Weights of a small transformer language model.
Size: 10 layers, width 256, MLP 704 SwiGLU.
MLP neurons of a small language model. Each row is named by its layer, matrix (gate and up: input weights) and neuron, and shows model dimensions 16-111. Each number is 128 + 32 x the weight over its row's rms, rounded and kept within 0 to 255. A neuron's up and down rows have the sign that makes its largest values positive.
After each neuron's rows, "fires after" lists the tokens most often just before its 100 highest values on Wikipedia text that the model never trained on. A number after a token or word is its count.

L4.gate669 [119 124 105 164 137  94 143 154  48  93  93 113 127 171 128  89 134 143 105 170 128 141 106  53 163 132 158 187 135 139 121 200 162 123 215 160 125  55 155 154 158 105  99 111 139 148 119 153 105  99 186 135 116 144  69 168 142 109  99 114 116 107 115 117 110  98 155 108 185 168 104 164 157 135 186 100  86 127 103 123 133  51 137 147 136 106 159 120 145 189 118  72 134 146 144 116]
L4.up669 [163 176 179 126 125  64 199  55 127 131 105 142  78 137  62 137 108 146 129 117 109 155 134 132 148 143 196 105 126 125 164 169 156 148 148  88  84 129 111 134 133 148 135 162 151  87 120 142 148 179  84 126 124  87 141  87 143  87  75  94  80 192 132 128 114 109 109 139 141 157 113 173 164 167 144 116 154 136 178 136 103 150  98 140 181 156 164 114 167 141  98 142 136 111  88  80]
fires after: "." 96

L5.gate483 [109 125 112  97 124 184 171 118 108 107  74 172 200 102 122 109 194  68 113 162 169  74 107  69 132 149 152 119  87 154 133 102 146 138 104 152  98 103 116 165 158 189  96 144 133 132  87 141  89 178 142 166 108 129 179 107  96  94  87 139 182 155 159 120 123 110 146  97 108 156 122 152 136 145 170 153 134 123 151 191  97 112  93 112 154  96 110 127 165 182 140 183 120 136 100 140]
L5.up483 [ 84 114 165 127 154 124 132 128 103  72  69 178 128 171 128 161 149  41  78 184 141 112  90 129  76 124 113  50  74 187 132  87 139 205  90 147 122  94 146 170 173 120 171 116  90 180 101 182  76 117  74 142 165 118 169 177  91 136 100  89 166  86 157 128 123  92 101 106 114 151  96 143 130 118 140  97  75 142 102  93 106 120 127 126 145 136 121  73 111 143 127 147 141 115  89 145]
fires after: "," 18, "s" 16, "ing" 12, " such" 8

L4.gate536 [118 116 103  87 166  96 158 190 102 154 139 113 132 160  92 140 118 143 136 135 100 116 105 125 115 115 131 142 130 177 151 170 168 139 147 114 160 171 169 115 175 108 134  86  77 127 146 127  96  96 109  77 122 145  89 100 128 185 131 158 173 143 123 185 129 153 117 182 126 129 124 153 145 131 103 168 120  86 139 104 134 146 136 133 133  73  70 129 127 113 112 102 150 155  93 149]
L4.up536 [161 128 174  70 102  67  76 163 122  59  62 116  87 155 176  84 105 121 148 100 128 162 104 102 162 175 159 136 147  37 128 148 126 169 168  83 166 147 155 147 104 143 138 127 157 119 146  81 142  86 190 124 135 119  99  97 142  96  80 119 128  95  87 131 158  92 192 170 158  98  75 164 134 167 146 104 118 138 146 129 105 142 167 149 116 130 147 128 197 170  92 113 139  91 139 168]
fires after: "." 24, "2" 11, " of" 6, "x" 5, "t" 4

L4.gate621 [116 127 129 172  80 110 136 131 114 124 163 132 108  60 193 185 136 145 161  56  94 154 129 141 144 150 102 114 123  92 119 103 107 137 150 119 120 145  69 147 171 127 184 167 159 112 146 130 118 194 172 155 173 130 185 125 134 128 167 125 119 120 142 115  89 141 111 114 154 137 141  81 109 135 123 146  97 225  97  89 142 120 164 120 129 100  66  88 195 178 139 176 180 122  79  98]
L4.up621 [121 186  98 128 122  75 102 115 155 101 125  59  96 164 135 131 121  80  68 128 193 144 137 151 139 133 125 106 152  88 116 134 182 120  82 128 137  67 187 101 142  82 170  72 140 119  78 163 188 124  51 135 126 119 172 108 130 153 151 117 158 107 111 146 164 123 157 160 155 143 114 161  95 117 133 105 133 147 172 156 158 149 167 125 178 150 109 115 135  88 146 167  89  60 127 126]
fires after: "1" 43, "°" 11, "0" 10, " " 8, "6" 6

L4.gate385 [132 148  87 155  93 149 136 147 133 120 136 109 134 110 142 179 137 156 170 165 153 181 150  61 180 131 110 134 154  80  84 107 101 221 144 106  72 141 118  92 152  84 107  82 108 103 156 119 157 110 117 169 160 129 108 169 145 138 139 161  93 160 132  87 129 102 151 107 139 150  55 145 113 118 133 171 186 160 114 138 122 113 101 134 163 105 161 153 162  89 129 108 196  90  85 106]
L4.up385 [ 83 190 145 109 131  28 136 100 133 181 155 150  78 149 119  76  99 118 100  91 119 132 107 122  91 181  90 124 131 173 116 174 185 136 105 112 162  89 133 127 142 136 133 139 111 103  76 133 114 114 129  93 152 144 126 115  72 115 126 138 157  91 154 162 139 135 127 106 203  79 131 197 132 112  68 104  88 121 106  78 120 117 130 114 149 178 186 117 171 126  90 192 151 135 203 147]
fires after: " |" 71, "|---|---|---|" 6, " " 6

L5.gate30 [113  97 139 130  61 138 153 121 151 126 121 120 116 171 148 205 108  83  81 136 126  92  80 125 163 207 157 153 121 139  55 128 150 113 163 176 116 148 164 163 131 125 198  77 186 101  97  89 106 112 147 136 106 110 140 170 126 123 107 151 104  95 129  77 163 135 163 123 140 148 120 168 121  74 105 181 143 139 100 148 118  76 104  77 138 171 112 133  99 133  82 116 114 126 137 141]
L5.up30 [112 173  48 130 137 100 154 130 179 108 141 142  92 134 166 155 105 142 139 131 141  77 127 114 135 203 150  86 166 112 125 142 115 102  90 127 137 147 167  94 104 161 121 158 166  61 162  93 151  61 103 115  94 150 191 174 117 201 129 157 132 110 165 157 142 146 164 121 110  83 153 154 115 105 109 125 152 109 103  75 120  94 124  63 138 147  87 120  61 166 111 137 120 148 141 160]
fires after: " " 40, ")" 6, " |" 5, "-" 4, " a" 4

L7.gate8 [147 137 140 140 102 147  77 158 150 103 179 111 205  95 148 187  62  88 136 121  64  78 165  83 156 128 151 117 136 135 119 134 156 122 133 155 124  97 101 137 114 166 173 102  98 171 130 129 156  94 101 140  78 132 182 142 114 148 144  74 126 165 129  95 104 157 167 142  78 149 155  99 158 149 161 129 175 192 139  53 153 100 131 148 112  94  94 148 138 145 123  83 203 140 124 144]
L7.up8 [129 174  79 175 113 120  88 124 133  60 135 167  76 176 190 157 128 149 207 107 147 137 174 101 148 100 179 175  69 154  94 140 146 128  77 119 132 114  72 147 141 130 181 150 148 134  89 167  87 108 147 152 128  82 117 162 130 132 123 154 132 151 105  53 126 153 144  99 171 115 160 141 125 156  91 134  66  98  75  96 170 142  97  95 144 123  65 137 136 110 141 105 158  92 140  90]
fires after: " " 35, " on" 21, " under" 10, "On" 5, "-" 4

L5.gate141 [100  51  89  78  55 177 146 131 129  71 154 103 142 100 150 125 160  90 141 112 162 101 131 151 118  86  91  81 115 162 207 163 122 142 163 110  75 139 171 179 166 141 119  86 183 105 112  90  95 108 141  75  64 118 145 140 112  73 177  84 130 122 121  88 160  99 168 142 151 166 156 131  76 115 110 194 115 161 100 102 127 131 133 144 160 101 140  73  92 131  78 124 130 127  92 110]
L5.up141 [ 91 154 126 166  63 118 161 118 135 130  99 127  99  56  52  93 172 133 101 112 134 130  99 118 162 100 199 109 104 160 132 114  96 158 145 127 115 198  98 202 144 181 114 139  93 145  79 100 102 165  99 165 157 123 107  85  90 176 158 104 154 144  89 171 180 163 169 149 110 126 141 138 153 150 149 131 150 186 145 116 160 149 161 148 164 119 175 117 106 111 111 115 168 147 149 123]
fires after: " " 19, "°" 14, "′" 13, "-" 12, "9" 11, "0" 10

L5.gate688 [170  78  91 145  98 130 168  22 118  76 192 185 112 162 196 131 122 129 171  91 121 124 130 112 160 101 140 178 103  92 144 142 116 134 108 150 133 124 133 134 104 102 101 110 118  98 101 145 152 168 172 131 157 110 182 106 126  95 173 198 186 172 137 118 127 135  66 100 114 172 134 199 179 100 149 185 197 128  41 173 122  98  75 175 157  88 127 184 131 106 173 170 148 118 132 144]
L5.up688 [115 129 101 109 114 116 167 108 103 161 106  89 128 143  78 140 135  92  74 135 174  75 138 120 165 115 163 114 142 189 203 173 169 113  91 115 114 128 140 114 136 117 167 142 154 139 172 191 165 171  95  74 105 175  88 138 138 119 155 142 173 133 167  88 152 120 111  96 100  59 111 161 115  86  99 208 119 120 141 127 153 105  74 125  96 169 133 125 106 176 183 124 148 174 107 195]
fires after: "," 26, ":" 21, "s" 6, "0" 5, "d" 4

L7.gate653 [102 134 131 166 131 126 105 122 152 110 184 118  79 123 126 124  68 120 200 127  91 107  81 118  82 112  87 130 122 108 130 142 117  66 198 131 156 139 130 150  92 151 122 110 150 148  76 122 130 133 143  71  92 132  44 166 111 159 145 110 104 143 188  67 126 116 208 155 118  88  96 118 164 169  79 149 158 170  68  92 129 128 118 201  95 169 116 134 105 141 152  73 124 140 101 169]
L7.up653 [103 125 107 145  96 146 109 172 128  66  86 110  88 117 115 124 139  75 152 120 141 135  98 155 143 107 165  69 165 113 117 162 132  96 148 144 104 103 186 180  92 128 121 119 134 101  45 131 111 164 189 158  91 152 142 106 111  97 118  97 182 152 152 114 160 122 111  97 169 150 129 179  73  79 100 124 114 128  68 122  75 123  93 152 139  95  92  86 175 135 125 131 132  91 144 107]
fires after: " " 50, "-" 10, "3" 4

L4.gate484 [138 133  90  51  72 131  65 157 136 141 121 184 105 124 130 133 139  93 142 112 108 147 120 137 148 170 170 138 101 176 135  77 157 163  54 144  94 136 132 154 131 146 147 127 136  97 158 111 145 156 202 153  80  80 163  84 144 110  77 106  86 166 109 150 124 123 142 104 184 120 161  55  88 112 159 125 173 135  95 124 126 128 188  69  98 157 155 234 122 116  97 126 161 151  97  35]
L4.up484 [159 105 130 188  95 118 104 158 137  97  79 137 141 162 138 142 112 107  88 162 111  87 144 150 139 193  86 112  88  98 126  80  92 192  83 151  51 145 134 136  93 118 121 176 126  98 130 134 179 140 143  89 121  50 128 101  84 147 122 139 170 188 178  46 147 140 183 134 137 114  82 155 124 104 154 147  71  36 117 129 112 169 145  79 154 120 113 151 104  91 124 159 124 173 103 134]
fires after: " " 23, "s" 18, " A" 15, " S" 12, " a" 7

L7.gate660 [149 126  93 130 107 166 154 128 114 127 121  84 121 103 116 140 115 192 158 118 160 107 166 127 176 134  57 141  84 137  91 125 192 149 132  67 152 146  81 128 185 127 119 151 119 155  86 115 157 146 135  99  83 163 137 140 114  82 147 182 136 135 129 128 144 149 167  66 144 162 154 101 135 127  89 110 153 158  87 147 163 126 101 126 117  98 171 117 158  84 182 155 118 124 138  83]
L7.up660 [ 97 120 189 137 128 104  91 109  95 113 138 104 126 158 118 172 142 117 141 164  49 135  92 111 157 142 171 167 105 129 161 127 124 142 119 106 169 140 181  99 147 175 177 108 115 145 166 107 143 139 114 107 159 145 132 147 102 111 131 141 111  83 155  90  89 138  98 129 108 115 160 115  86 134 159 146 111 174 171 169 121 159 121 122 155 106 102 115 157 110 156  71 149 109 136 135]
fires after: " " 39, "9" 27, "," 9, "1" 8, "0" 7

L5.gate662 [136 122  97 177 128 108 133  93 142 182 141 127 166 119 169  94  76  80 135  68 138 120 130 156 206  59 131 102 131 150 120  91 115 130 105 179 145 113 177 106 158 115 141 150  85 130 156 164 149 109 140 137 141 146 168 132 136 144 198 160  78 166 176 162 184 175 158 183 101 124 156 172  95 139  88 136  87 147  79  93 140 138  93 113 162 158 120  84  86  74  66 139  97 101 170 156]
L5.up662 [116 156 195 123  71 149  98 179  87 127 137 180 129 130 144 162 144  71 131 132 116  90 178  83 136  88 151 197 218 133  97 131 137 105  98 131 139 112  70 116 138 153 151 112  72 175  90 116 144 120 131  73 207 180 106 134 131 124 109 149  81 134 184 131 140 143 168 168 112 135 142 100  89 161  82 114 121 176 134 174  84 150 117 126 169 116 157 108 166  88 126 129 178 131 120 101]
fires after: "1" 34, "2" 14, "3" 13, "0" 9, "9" 8, " " 6

L7.gate184 [150 140 130 177 100 113 134 182 114 109 137 179 131 158 139 108 127  86 161 136 114 112 115 153 156 115 215 149  74 112 118 125 104  99 153 171 164 169 132 136 104  95 112 100 144 119  72 109 131 106 163 131 147 140  76 128  88 129 126 103 132 142  97 102 145  69 171  90 104 131 144 153  97 111  95 138 114 156 130 210 138 153 157 102 104 100  81  86 164 109 113 134 148 176 105 116]
L7.up184 [126 202 119 181  93 149  99 149 114 157 143 151 123 160 127 164 152 180 100 106 151 144 147 119 120 161 169 176 142 145  92 120 136 126  99 120 160 147 146 150 125 132  51 107 177  71  57 127 113 168 135  78 138 135  90  92 128 127 140 149 129 113 150 132 154 134 132 176 182 168 171 120 118 123 130 136 142  97 122 123 116 156  95 118 130 182 128 122 100 146 111 169 157 172 137 214]
fires after: "\n" 49, "," 9, "==" 7, " that" 6, " ==" 6, ":" 4

L7.gate375 [124 156 136 131  78  89 148 145 214 148 183 131 142 134  94 136 140 150  78  96 147 195 112 147  91 113 129 129 126 108 116 177 171 133 129 150 117 154 118 149 118  92 203 177 159 107 129 148  98 135 157 147 135 142 135 134  81  66 110 163 104 140 125 113 128 104 153 100  64 126 153 101 131 124  32  42 103 107 148  79 142 150 201 138 142  85 121  61  98 120 128 134 127  88 135 160]
L7.up375 [155 123 164 110  90 105  99 160  86 109 163 186 147 226 149 143 103 138 132 153 135 138 122 112  87  90 171 142 170 186 144 110 137 153 207 159 124 131  94 149 138 133 154  79 104 101  61  89 106  65 106 123  76 192  94 195 129 144 100 114 152 128 107 161 124 111 145 141 142  92 126 125 180  96 142  74 151 138 144 191  46 145 149 149 113 138 124 117 133 131 152 121 102 159 138 147]
fires after: " |" 22, "1" 14, "0" 12, "4" 12, "2" 10, "8" 8

L4.gate468 [120 109  70  99 145  46 141  71 137  97 176 117  88 151 174 116 130 149 137 141 142 131 116 119 132  79  92  86 162 141 131  82 161 169  91 105  50 143 127 131 138 150  52 165 121 160 161  85 164 151  85 177 111 129 160 160 177 167 121 147 157 125 131 110 112 155  72 135 117 157 136 153 107 128  64 105 120 126 150 139 111  67 105  93 129  79 172 112 114 126  70 154 160 151 142 131]
L4.up468 [131 152 118 109 143 143 158 136 153 140 169 136 164 170 100 155 166 208 152 150  76 115 202 100 117 109  69  63 108 115 109 125 140 138 140  87 171 112 102 116 145  86 112  97  99 147 141 106  63 120 119 103 177  85 139 138 172 175 137 145 144 154  96 148 111 125 112  73  56 141 136 153 136  80 130 159 103 118 105 174 136  84 145 124 144 136 101 108 165 155 117 114 101 132 111 116]
fires after: "\n" 39, " (" 18, ")" 6, "-" 5, "6" 5, "2" 4

L5.gate444 [135 194  91  99 143 131 132 137 181 117 138 103 179 121 195  98 192 171 103 119 123 144 138 141 143 210 122 147 149 163 112 180 155  98 111 156 132 118 105 255 143 160 132  63 113 133 148 120 136 134  89 113 129  65 144 147 170 172 146 126  93  81 133 123 115 119  95  77 116 120 104 187 100 119 130 136 129 132  77 179 125  98  79  75 116  98 167 179 169 169 137 151 131 161 148  83]
L5.up444 [ 99 151 106  95 122 152 118 119 141  97  96 155 125 112 180 143 134 112 138 174 158 138 100 137  36 163 104 160 151 148 122 175 151 100 141  84 182  81  87  83 105 127 170 136 139 100  71  92 126 133 131 123 177 159 132 135 182 156 100  59 139 157 149  89 136 171  95 170 114  94  71 150  67 133 146 116 140 113  30 162 135 116  76 186 147  86 127 196 168 203  85 111  88 100 105 113]
fires after: " =" 26, ")" 20, " Pra" 4

L4.gate200 [120  66 120 144 102  44 144  76 184 144  59 156 147 132 103  89 106  82 133  94  75 173 120  78  91 119 129 125 130 120 141 172 165 167 123 157 153 137 156 115 126 126 128 167 114 133  84 114 173 111 114 135 105 131 141 181 160 123 125 166 121 110 152 141 129 181  60 169 152 133  74 122 141 124  73 128 167 130  55 113 110 139 102 204 133  86 116 101 144 154 158 105 131 126 119 159]
L4.up200 [106 149  88 122 142  91 131 170 117 142 124 138 185 175 157 115 131 137 119 111  79 109 172 130 102 140  99 135 120  91 156 133 145 147  91 113 131  92  98  72 105 140 129 125 147 118 108  68 163 102 104 125  74 116 145 156  81 160 124 180 148 121 203 113 166 146 197 145  77 123 151  86 111 120 134 121 127 138  79 135  74 145 133 150 117 165 166  82 114 103 111 136 165 176  32 141]
fires after: "\n" 29, "-" 21, " |" 11, "|" 7, " " 5

L7.gate471 [176 160 165 137 115 151  93 143  77 113 159 104 140 148  91 124  78  97 149  89  85 136 205 147 120 110 177 155 105 158 123 135 130  70  95 109 194 117 119 106  70 126  99 159  92 158  93 117 149 132 117 148 156 154  88 132  98 157 164  70  52 163 182  82 174  97 121 208 125  85  71  85 124 139  93 118 123 133  96 148  81  94 132  87 200 150 129 132 116 117 123  86 155  87 118 132]
L7.up471 [143 113 135 172 122 188 129 100 125 161 128 131 134 183  69 160 105 142 108 184 117 118 172 189 167 127 139 101  91 175 158 163 131 126 115 129  89 150 146  74 159 129 145  83  88 130 118 101 137 120 105 168 136  92  49 171 124 142 146  96 126 149 153 126 113 110 141  79  99 166 207 136 130 121 106 106 101 155 165 122  58 124 124  67 112 106  95 113 191 106 133  90 152 118 154 157]
fires after: "–" 31, "1" 16, " " 14, "3" 6, "2" 6, "7" 5

L4.gate563 [ 95 175 113 102 117 105 148 112 111 143 120 158 128  74 133  51  83  86 164 107 120 112 131 135 159 180 135 148 145 155  95 101 157 152  73 109 137 134 145 133 105  88 115 123 144  79 172 132 143 230  99 148 138 190 188 180 126 107 168 185  94 122  84 126 147 170 145 157 133 164 165 103  82 104 150 136 103 184 113 161 113 146 188  85 195  96 159  98  95  76 171 140 141 141  89 135]
L4.up563 [135  92  93 157 171 139 104 107 159 109  77 123 108 118 137 115 128 136 158 129  99 121 145 118 119 109 143 164 161 153 127  83 100  92  85 187  83 142 101  16 122 141 134 126  63 162 155 116 191 104 122 120 129 114 184 115 162 127 103 119  66  99  92 151 142 128  85 137 129  86 141 122 136  70 102 124  65 137 124 118 152 148 130 139 146 132 155 133 143 176 202  99 110  69  81  95]
fires after: " " 53, "==" 5, "2" 5, "-" 5, "1" 5

L4.gate190 [ 80 166  90  83 106 138 129 107 106 177 153 118 154 120 134 130 107 112 113 104 142 203  70 103 144  87 108  84 149  86 145 143 128 104 135 137 129  87  72 147 130 121 110 135  76  72 135 108  80  86 131 154 140  70  54 104  99 127 131 124 119 142 104 102  97 144 155 110 144  81  66  94 115 123 172 132 119 145 132  70 121 130  78 163 117 135 103 163 169 141  72  54 118  95 130 151]
L4.up190 [132  53 151 107  99 176 107 121 175 161 120  75 107 156  94 135 149 149 169 113 117  66 109 170 177  91 121 164  86 165 136 139 156 159 105 144  82 119 122 100 105 117 122  81 124 126 127 146  70 119 119  85 209 134 155 121 101 118 188 123 115 125 153 104 125 159 166 162  94  95 152 114 176 124 142 132 144  77 131 145  90 135 133 127 166 192 126 166 168 115 137 116 160 138  84  65]
fires after: "1" 19, "7" 11, "9" 11, "8" 11, "4" 11, "5" 10

L7.gate414 [116 130 146 118 105 149 169 126 150 186 130 139 158 100 120  93 163 128 130 156 160 162  65  69 188  86 119 137  83 103 108 156 188 144  95 130 118 156 118 166 175 171 132 144 119 134 118 185 119  94 119  68  60  63 115 109  96 100 157 178 112 183 214 118 102 142 124 164 166 133 116 158 217 137  91 146 140  96 118 141 110 138  80 172 155  87 159 130 144  83 102 131 147 117 102 139]
L7.up414 [180 119 146 107 122 132 130  99 185  97  96 167  84 157 133 125 131 101 124 128 129 141  91  98 144 122 143 133 132  30  83 125  90 121  67  77 135 136 127 104 124 128 156 117  52 186 135 133 125 101 112 136 161  73  72 171 125  97 158  88 119 120 134 113 131 128 150 109 156 122 138 182 132 108 109 125 105 163 105 106 119 143 137 118 126 163  26 118 175  98 108 123 148  99 124  84]
fires after: " " 33, "-" 30, " the" 16, "|" 5, " |" 5

L4.gate276 [104 151 135  87 149  92  92 136  87  85 122 120 190 132  89 136 155 107 125  77  97  96 143  78 151  34  85 129 116  64 105 149 122  79 140  91 141 113 107 126 153 147 125  94 115 149  95 109 160 165 103 122 112  82 177 127 132 131 154  23 126 130 136 102 175 173 164  84 105 121 170 147 100 149 115 178 140 187 178 137 117  86 167 114 199  95 198 108  62 149 132  66 141 183 127 126]
L4.up276 [148 170 109 159  96 164 143  98 123 111  88 198 126 109 149 128 188 162 145 166  85 135 125 115 121  48 181  81 137 180  93  92 165 194 138 179 146 117 102 113 101 178 110 103 177 143 174 119  99 145 101 136  86 103 142 170 114 121 111 159 155  90  90 116 167 144 141 158 155  81 107 176 148 117 150 134 117  85 156  83  95 173 121 122 114  90 114  91 115 149 134  82 154  97 132 123]
fires after: "8" 22, "0" 14, "2" 14, "3" 12, "7" 8, "9" 7

L5.gate49 [ 81  92  79 100  88 132  92  83 149  87 110 162 180 101 139  92 130 135 125 120 132  35  87 161  83 130 160 159 143  80 125 113 102  72  71 162 106 154  93  95 149 114 204 131 110 129 137 159 124 121 136 126 170 119 106 164 126 163 179 163 140 121 179 186 131 164 162  71  78  75 155 169 133  96 180 149 107 133  94 122 164 125 129 142 104 113 139  93 194 124 167 133 105 137  90 153]
L5.up49 [188 134 129  71  80 151 102  86 155 122 165 119 152 144 145 133 205  80 109 100 117 100  92 167 128  96 106 141 178 161 134 140 155  71 110 107 141 185  71  57 119 129 153 152 123 147 139 128  87  86  68 109 142 125 153 114 112 114 184  88 117 109 136 166 133 129 148 115 149 135 105 103  67 112 130 148 113 200 145 127 152 193 143 128 112 115  82  83 174 129 106 154 121 141 173 137]
fires after: " " 44, "^{" 7, "-" 4, "port" 4

L5.gate409 [139 164 121 115 130  65  43 140 184 145 143 155 111  95  96 102 163 146 174 118 127 158 134 141 155  97 168 212 142 179 124 138 143 135 127 139 137 149 167 154  69 113 133 114 137 179 144 107 132  91 157 195 164 167 123 158 166 106 167 135 157 123  85 118 181 103 146  86 140 122  69 179 135 173 116 107 124 149 119 113 175 130 156 130 138  99 114 137 143 123 140 161  77 142 136 198]
L5.up409 [125 133  78 135  91 124 148 103 166 159 158 112 123  86 149 149  93 120  92 164 120  96 129 145 126  97 135 175  88 174 150  75 191 130 172 196 120 104 183  99 127  84 127 122 169  65 146 121 136 120 133 126 134 104 134 149 104 120  79 115 139 126 115 101 130 140 159 113 151 104 103 160  54 165 180 112 132 133 142 135 152 154 109 126  88 136  77  84 139 201  84 173 159 168  60 105]
fires after: "==" 47, " ==" 32, "===" 13

L7.gate337 [130 123 112  73  74 122 145 147 140 124  82 132 126 148 141 154  92  84 130 156 127 176 164 131 138 124  96 100 132 123 111 147 184 116 131 206 160  86 185 131  78 154 177  73 103 187 119 104  75 142 102 133 149 106 147 107 125  91 112  33 119  98  86 155 152 130 114 138 100 156 126 130 165 199 142 105 119 133 143 152 153  87 144  81 101 186  89 139 130 120 215  98 154 108 142 127]
L7.up337 [ 90 139 123 161 148 138 162 137 122 178  80  55 152 117 128 146 157 128 146 153 150  89  20 114 163 107 178 122 128 165 103 147  86 109 106 149 107 144 163 122 121 102 124 175 125  78 182  89 140 108 210  68 158 124 111 134 119 109 170 154 144 160 179 141  31 124 168 153 114 104  90 149 121  87  93 149 138  92 124 114 149 108 116 111 139  91  54 171 178 167 159 167 171 111 156 100]
fires after: "-" 26, "\n" 22, " |" 12, "," 10, " –" 5, ";" 4

L5.gate319 [106 137 108 167 113 156  82 128 103  89 141 109 135 129 136 126 124  77 182 138  68 114 167 197 104  70  45 106 156  81 123  80 128  89 144 100 151 111  82 120 137 133 130 103 117 124 193 115 150  79  92 140 210 137  89 110 119 158 209 107 142  98 207 128 146 147 129 149 138 108  91  47 113 133 130 211  99 121 163 113 155  99 113  71 158 124 120 141  97 121 159 140  94 175 189  79]
L5.up319 [113 159 109  78 171 119 104 126 117 129  97 119 130 169 189 160 148  98 107 171 193 108  96 129 170 154 111 141 160 183 120 116 121 171 149 204 118 141 175  73 118 161 119  77 116 141 117 137 137 118  75  69 161 144  89 176 132 117 138 115  94 154 111 147 157 120 190 143 113 128 141 116 158 146 180 128 121 120 196 135 102 159  91 139  83 141  76 117  86 141 130 121  90 142 156 107]
fires after: " " 50, "-" 10, "–" 9, "0" 4

L5.gate675 [174  98 124 184 156 168  98 163 153 135 179 145  89 160 152 101 124 169 160 101  96  78 107  99 157 107 102 119 163 126 123 163 151 153 100  97 106 144 140 122  98 118 182  88 119  52 153  79 114 131  67  74 113 138 202 162 125 119 150 114 112  86 120 117 152 103 141 146 139  95  99  90 115 147 168 119  97 182 159 163 156 123 146 103 139  97 120 154  56 107 151 147  69 150 179 115]
L5.up675 [159 139 125 156 219 130 112 124 134 125 140 138  95 116 116  90 111 142 114 148  96 147  82 139 128 154  82 150 134 113  96 136  96  76 117 127 178 135 161 114 168 176 187 145 189  63 154 158 115 184  76 193 100 120 155 189 148  98 131 154 114 187 127 108 126 101 111 172 166  31  91 129 146 118 144 176 158 152 136 123  76 158 180 154  92  70 157 166 147  97 126 140  78 103 143  74]
fires after: "–" 40, " " 37

L4.gate53 [ 46 169 143 215  69 176 171 102  97 123 168 109 106 135  88 108 107 126 110 133 194 114 130 180 178 106 140  98 124 110 110 102 130 132 107 139 103 152 161 136 135 184 156 160 142 106 137 104  94 123 130 149  95 116 173 168  89 179 183 166  92  97 156 131 128 109  81  66 122 135 161 130 144  56 103  78 121 165 130 163 110 136 113 102  90 141 139  81 123 142 120  98 105 178 117 137]
L4.up53 [146  57 176 104 128 119  96  93  78 159 105 102  98 170 102 136  92 169 108  92 107 118 153  61  70 143 160 122 153 152 144 139  99 172 131 148  81 117 106  87  63 172 133 133 162 154  99 142 104 119 103  90 121  84 104 158  96 113 125 152 134 151 116 113  79 157 131 177 111 127 132 127 146  81 133 101 124 108 122 152 139 164 147 101 123 176 191 116 159 177 126 118 136 132  91  97]
fires after: "3" 22, "9" 15, "1" 14, "2" 11, "4" 6, "6" 6

L5.gate618 [157 113 120 140 167 135 107 142 100  87 135 155 125 143  39 106 121  67 147  95 125 126 169 131 168 129 169 110 131 133 152 134 109 124 139 171 171 164 101 133  59 194  80 130 135 131 128  96 141  96 128 123 158 148 191  64  95 141 171  44 137 120 139 116 179 138 176 113 152  79 164 111  79 110 161 146 122 159 122 146 170  78  76 161 108 113 104 181 225 164 162 112 153  86  91 101]
L5.up618 [150 128 115 120 134 156 132 140 117 144 119 119 103 128 108 102 130 114  91 128 141 139 162  89 110 159 130 145 160 136  99  92 128 130 211 104 158 118 106 186 120 137 112 165  80 108 155  99 122 117 102 138 210 181 181 125 135  83 142 161 168 129  94  93 124 136 143 138 222  87 167 146 113 157  93 164 103 132 120 130 124 133 115 135 165 123 139 188 197 127 114 160 206 138 144 139]
fires after: " " 35, " (" 17, "w" 5, " Years" 5, " +" 4

L7.gate168 [115 133 122 153 112 116 109 150 118 113 141 144 105 142 128 118 156 159 135  92  83 141 113 116 212 100 137 120 101 114 121 165 144  83 162 125 127  98 126 159 150  78 173 146 137 109 194 133  80 132 136  75  93 119 110 111 113 218 139 162 124 122 214 106 133 172 167 103 122  85  84 136 151  78 195  82 144 145 135 127 161  73 161  29 146 104 111 156 124 145 128  76  97 178 164 101]
L7.up168 [141 133 160 144 101  87 133  87 101  84  73 154 161  98 102 150 179 152 149 113 133 166 133 129 155 176 186 209  67  55 125 144 145 120 171 145 123 126 169 189 144 141 171 143 150 118 179 124 101 119 119 102 123  74 123 152 116  85 155 166 127  92 150 135 143 128 127 173 151 181  97 155 121  99 141 112  95  97 173 138 121 126 162 144 143 122 117 194 100 116 115 138 120 178  86 176]
fires after: " |" 55, " " 6, "." 5

L4.gate187 [100 124 107 105 112 156 132 142 139  98 124 101 155 120 109 114 166  99 147 164 146  96 136 128 115 163 143 148 111 109 142 147 143 197 147 130 167 166  83 157  83 198  92 145 122 130 179  77  84 150 149 104 135 177 151 132  94 200 150 139 126 139 146 143 124 129  94  72  91 119 155 144 160 106 161 114 124 161 177 107 132  76 101 115 127 166 135 113 148 118 120 131 156 190 181 141]
L4.up187 [151 130 108 126 131 136 135 137 102 144 108  71 143 144 182 140 140 132 135 108 107 143 169  94 165  57 101 101 106 138 104 182 144 140 189 106 204 134 140  93 115 133 115 140 121 140 157 139 211 127 145 140  97 194 120 203  68 139 100 140 125  81 158 112 102 132 111 139 146 123 109  71 120 113 211  86  91 111 151 125 119 134 137 158 110 135 129 137  95  96 119 131 173 101  73 141]
fires after: "1" 32, "3" 21, "2" 13, "5" 8, "4" 6